python train.py --intermediate_size=640 --positions="rope" --rope_theta=1000000.0 --qk_norm=false --attn_scale=0.177 --optimizer="muon_variant" --lr_mult_down=3.0 --lr_head=0.00547 --max_grad_norm=2.0 --warmup_steps=200 --decay_fraction=0.864 --doc_mask=false --dataset="wikipedia_en"
MLP neurons of a small language model. Each row is named by its layer, matrix (gate and up: input weights) and neuron, and shows model dimensions 176-271. Each number is 200 + 20 x the weight over its row's rms, rounded and kept within 0 to 999. A neuron's up and down rows have the sign that makes its largest values positive.
Before each neuron's rows, "fires in" lists the words (lower case) most often at its 100 highest values on Wikipedia text that the model never trained on.

fires in: "school", "family", "college", "ward", "court", "career"
L2.gate78,223,223,216,213,213,190,200,196,206,203,226,161,204,190,201,165,202,209,188,215,164,173,167,190,177,199,179,194,215,223,197,218,190,205,178,219,215,195,222,178,136,216,181,189,201,206,215,212,202,232,213,199,200,206,212,195,178,206,200,198,225,178,190,263,227,179,213,198,220,203,209,176,208,225,194,201,211,197,199,220,194,197,163,205,195,209,226,198,213,200,256,182,215,192,182,171
L2.up78,211,217,197,192,223,194,215,198,228,176,178,176,220,158,223,169,170,230,220,221,172,224,196,203,225,181,196,206,211,200,182,240,226,195,195,196,256,212,207,218,183,202,193,235,176,165,200,219,195,199,236,208,211,219,144,219,221,216,185,191,196,179,178,182,193,189,206,227,208,187,196,205,187,210,187,186,213,225,207,212,175,214,198,237,196,210,228,177,195,190,239,161,180,208,172,178

fires in: "from", "since", "year", "day", "until", "years"
L3.gate245,202,220,204,196,203,228,179,183,169,208,196,211,221,208,194,184,195,186,232,208,180,225,180,225,214,166,218,223,195,229,205,202,215,191,218,190,226,185,182,185,196,198,206,178,246,209,206,205,226,201,210,177,208,209,208,187,185,184,239,201,168,165,222,187,196,154,217,212,206,204,217,186,176,190,220,207,197,203,194,193,194,181,214,211,189,209,173,246,219,202,215,192,165,235,220,228
L3.up245,201,205,207,204,220,241,224,218,193,217,209,189,207,210,175,196,190,183,189,226,214,171,197,206,215,197,214,182,202,188,200,165,171,184,189,189,148,221,189,235,199,172,177,188,169,235,197,223,208,215,195,207,208,188,216,205,185,200,221,192,193,174,190,205,220,191,216,209,212,206,191,191,188,205,226,237,242,216,183,179,208,239,211,207,171,218,207,200,180,153,212,204,202,207,215,207

fires in: "had", "to", "three", "five", "four"
L5.gate267,208,213,220,229,165,223,216,186,214,249,210,205,180,217,235,207,217,180,193,184,168,208,185,215,198,229,187,198,199,209,198,172,194,225,201,215,221,179,225,199,197,220,174,216,180,180,200,186,216,243,201,188,213,210,231,213,219,212,220,183,196,221,179,212,223,184,213,206,197,200,186,194,197,163,162,196,193,236,238,227,224,217,201,216,180,202,218,206,197,185,216,199,204,184,226,201
L5.up267,187,205,147,170,189,183,219,223,214,197,208,183,221,207,213,196,212,223,204,214,196,163,179,229,234,177,245,194,226,231,199,184,177,225,248,164,187,156,189,193,211,160,191,192,208,204,210,208,205,194,221,207,209,177,211,210,201,198,215,190,214,172,197,197,217,210,192,216,172,229,213,211,218,177,228,198,216,182,200,180,193,186,197,187,206,203,184,202,190,181,202,212,174,214,182,209

fires in: "this", "these", "latter", "those"
L2.gate178,203,210,207,231,186,195,223,175,204,153,166,180,195,211,178,180,189,180,205,186,193,210,211,180,195,240,192,199,212,201,210,164,203,145,210,226,231,178,215,216,209,182,230,213,221,158,215,175,211,235,220,195,186,203,149,196,202,204,185,217,176,235,191,208,229,222,213,179,179,202,202,215,214,165,188,218,205,200,201,209,202,204,207,208,169,168,229,185,208,195,205,192,202,210,190,231
L2.up178,229,216,222,186,205,182,210,198,204,171,198,191,188,218,217,171,198,214,233,193,230,236,198,215,209,210,200,157,230,223,185,195,189,168,219,199,224,191,201,226,205,214,241,231,190,209,217,213,193,211,182,220,189,210,191,200,153,225,230,182,186,183,203,147,208,182,209,213,218,179,177,198,214,218,181,189,209,188,240,207,200,155,186,219,177,225,190,200,199,249,247,204,214,213,167,218

fires in: "as", "such", "called", "name"
L2.gate539,211,182,211,195,192,203,211,247,175,203,192,214,214,222,210,210,195,168,186,202,228,190,185,219,194,223,217,196,183,235,173,207,208,208,183,163,209,185,157,209,218,208,229,217,201,169,190,189,200,184,223,193,210,197,234,209,168,192,223,212,193,179,208,179,210,182,208,193,186,209,230,202,195,180,222,135,219,170,227,248,206,187,242,197,192,173,228,192,213,185,203,173,198,205,176,212
L2.up539,183,176,212,196,183,188,205,198,184,206,216,196,171,218,183,231,215,192,226,227,201,184,227,194,215,193,195,213,229,197,219,210,203,177,220,183,210,222,175,211,174,175,203,223,191,204,198,194,172,203,206,178,169,190,183,225,164,200,200,179,210,215,212,194,189,206,187,214,192,184,222,203,223,167,217,190,170,183,210,214,218,209,210,168,208,166,223,205,208,217,188,175,191,194,207,209

fires in: "known", "present", "such", "well"
L2.gate69,235,171,236,232,226,219,248,249,172,171,201,211,196,204,188,176,193,183,204,187,161,224,242,209,210,222,203,217,198,228,201,187,181,212,225,195,212,208,188,191,200,178,210,220,191,155,194,239,196,207,216,215,194,179,168,205,181,200,187,225,222,217,244,191,217,220,235,209,210,167,185,224,192,212,203,186,199,178,237,221,195,204,186,186,197,205,203,221,237,172,191,190,226,222,159,235
L2.up69,199,213,198,175,228,205,219,217,217,220,200,224,176,188,207,195,224,207,169,199,184,212,193,211,197,183,171,227,191,186,167,202,184,179,175,203,198,187,233,228,218,185,204,188,204,230,182,255,207,178,230,164,220,184,179,163,201,229,216,191,201,216,189,211,207,191,235,201,217,159,189,217,208,198,192,194,223,185,236,194,170,183,201,216,182,194,163,215,217,222,193,194,190,180,208,199

fires in: "such", "kor", "small", "hiv", "pistoiese", "jeju"
L3.gate428,166,208,178,190,201,215,192,214,229,191,221,185,221,214,209,214,253,152,176,166,210,172,194,223,181,178,191,208,224,197,219,200,197,204,210,186,234,209,206,205,201,219,160,205,237,199,177,234,184,224,226,189,196,236,175,188,187,203,201,197,223,211,186,197,242,245,206,219,163,217,197,163,232,216,181,205,183,193,182,219,204,181,199,183,228,190,170,219,230,230,196,211,247,162,194,216
L3.up428,183,156,198,273,192,215,190,175,166,180,169,203,243,197,186,220,197,215,223,172,200,176,221,170,216,203,165,175,182,204,201,168,209,191,186,224,218,216,214,219,171,183,240,175,221,202,199,204,189,213,207,214,189,213,208,239,199,185,214,211,186,197,174,215,185,174,220,212,193,188,193,220,262,207,180,222,217,191,212,216,195,176,191,208,159,205,210,211,212,220,217,195,210,176,198,198

fires in: "at", "hold"
L2.gate72,224,201,221,201,202,181,173,200,198,185,214,185,178,221,183,211,165,206,179,223,211,247,204,228,177,150,219,223,207,219,209,219,178,196,165,181,234,187,168,197,206,195,210,237,198,192,189,171,212,233,181,205,177,212,226,218,214,160,234,152,227,202,225,200,207,190,226,198,192,188,222,201,169,219,171,202,204,208,216,202,171,165,240,202,192,191,193,231,164,238,193,195,183,211,212,241
L2.up72,264,221,212,202,196,198,225,195,209,242,226,158,205,174,184,163,173,206,191,232,210,191,185,176,192,174,196,201,199,194,230,184,184,196,193,169,203,188,223,200,223,221,243,196,211,173,203,226,215,173,202,184,211,226,192,206,216,226,236,193,187,204,192,214,182,217,190,206,197,206,196,226,184,251,175,212,207,216,206,175,198,218,164,197,179,200,205,185,178,246,201,193,195,227,203,217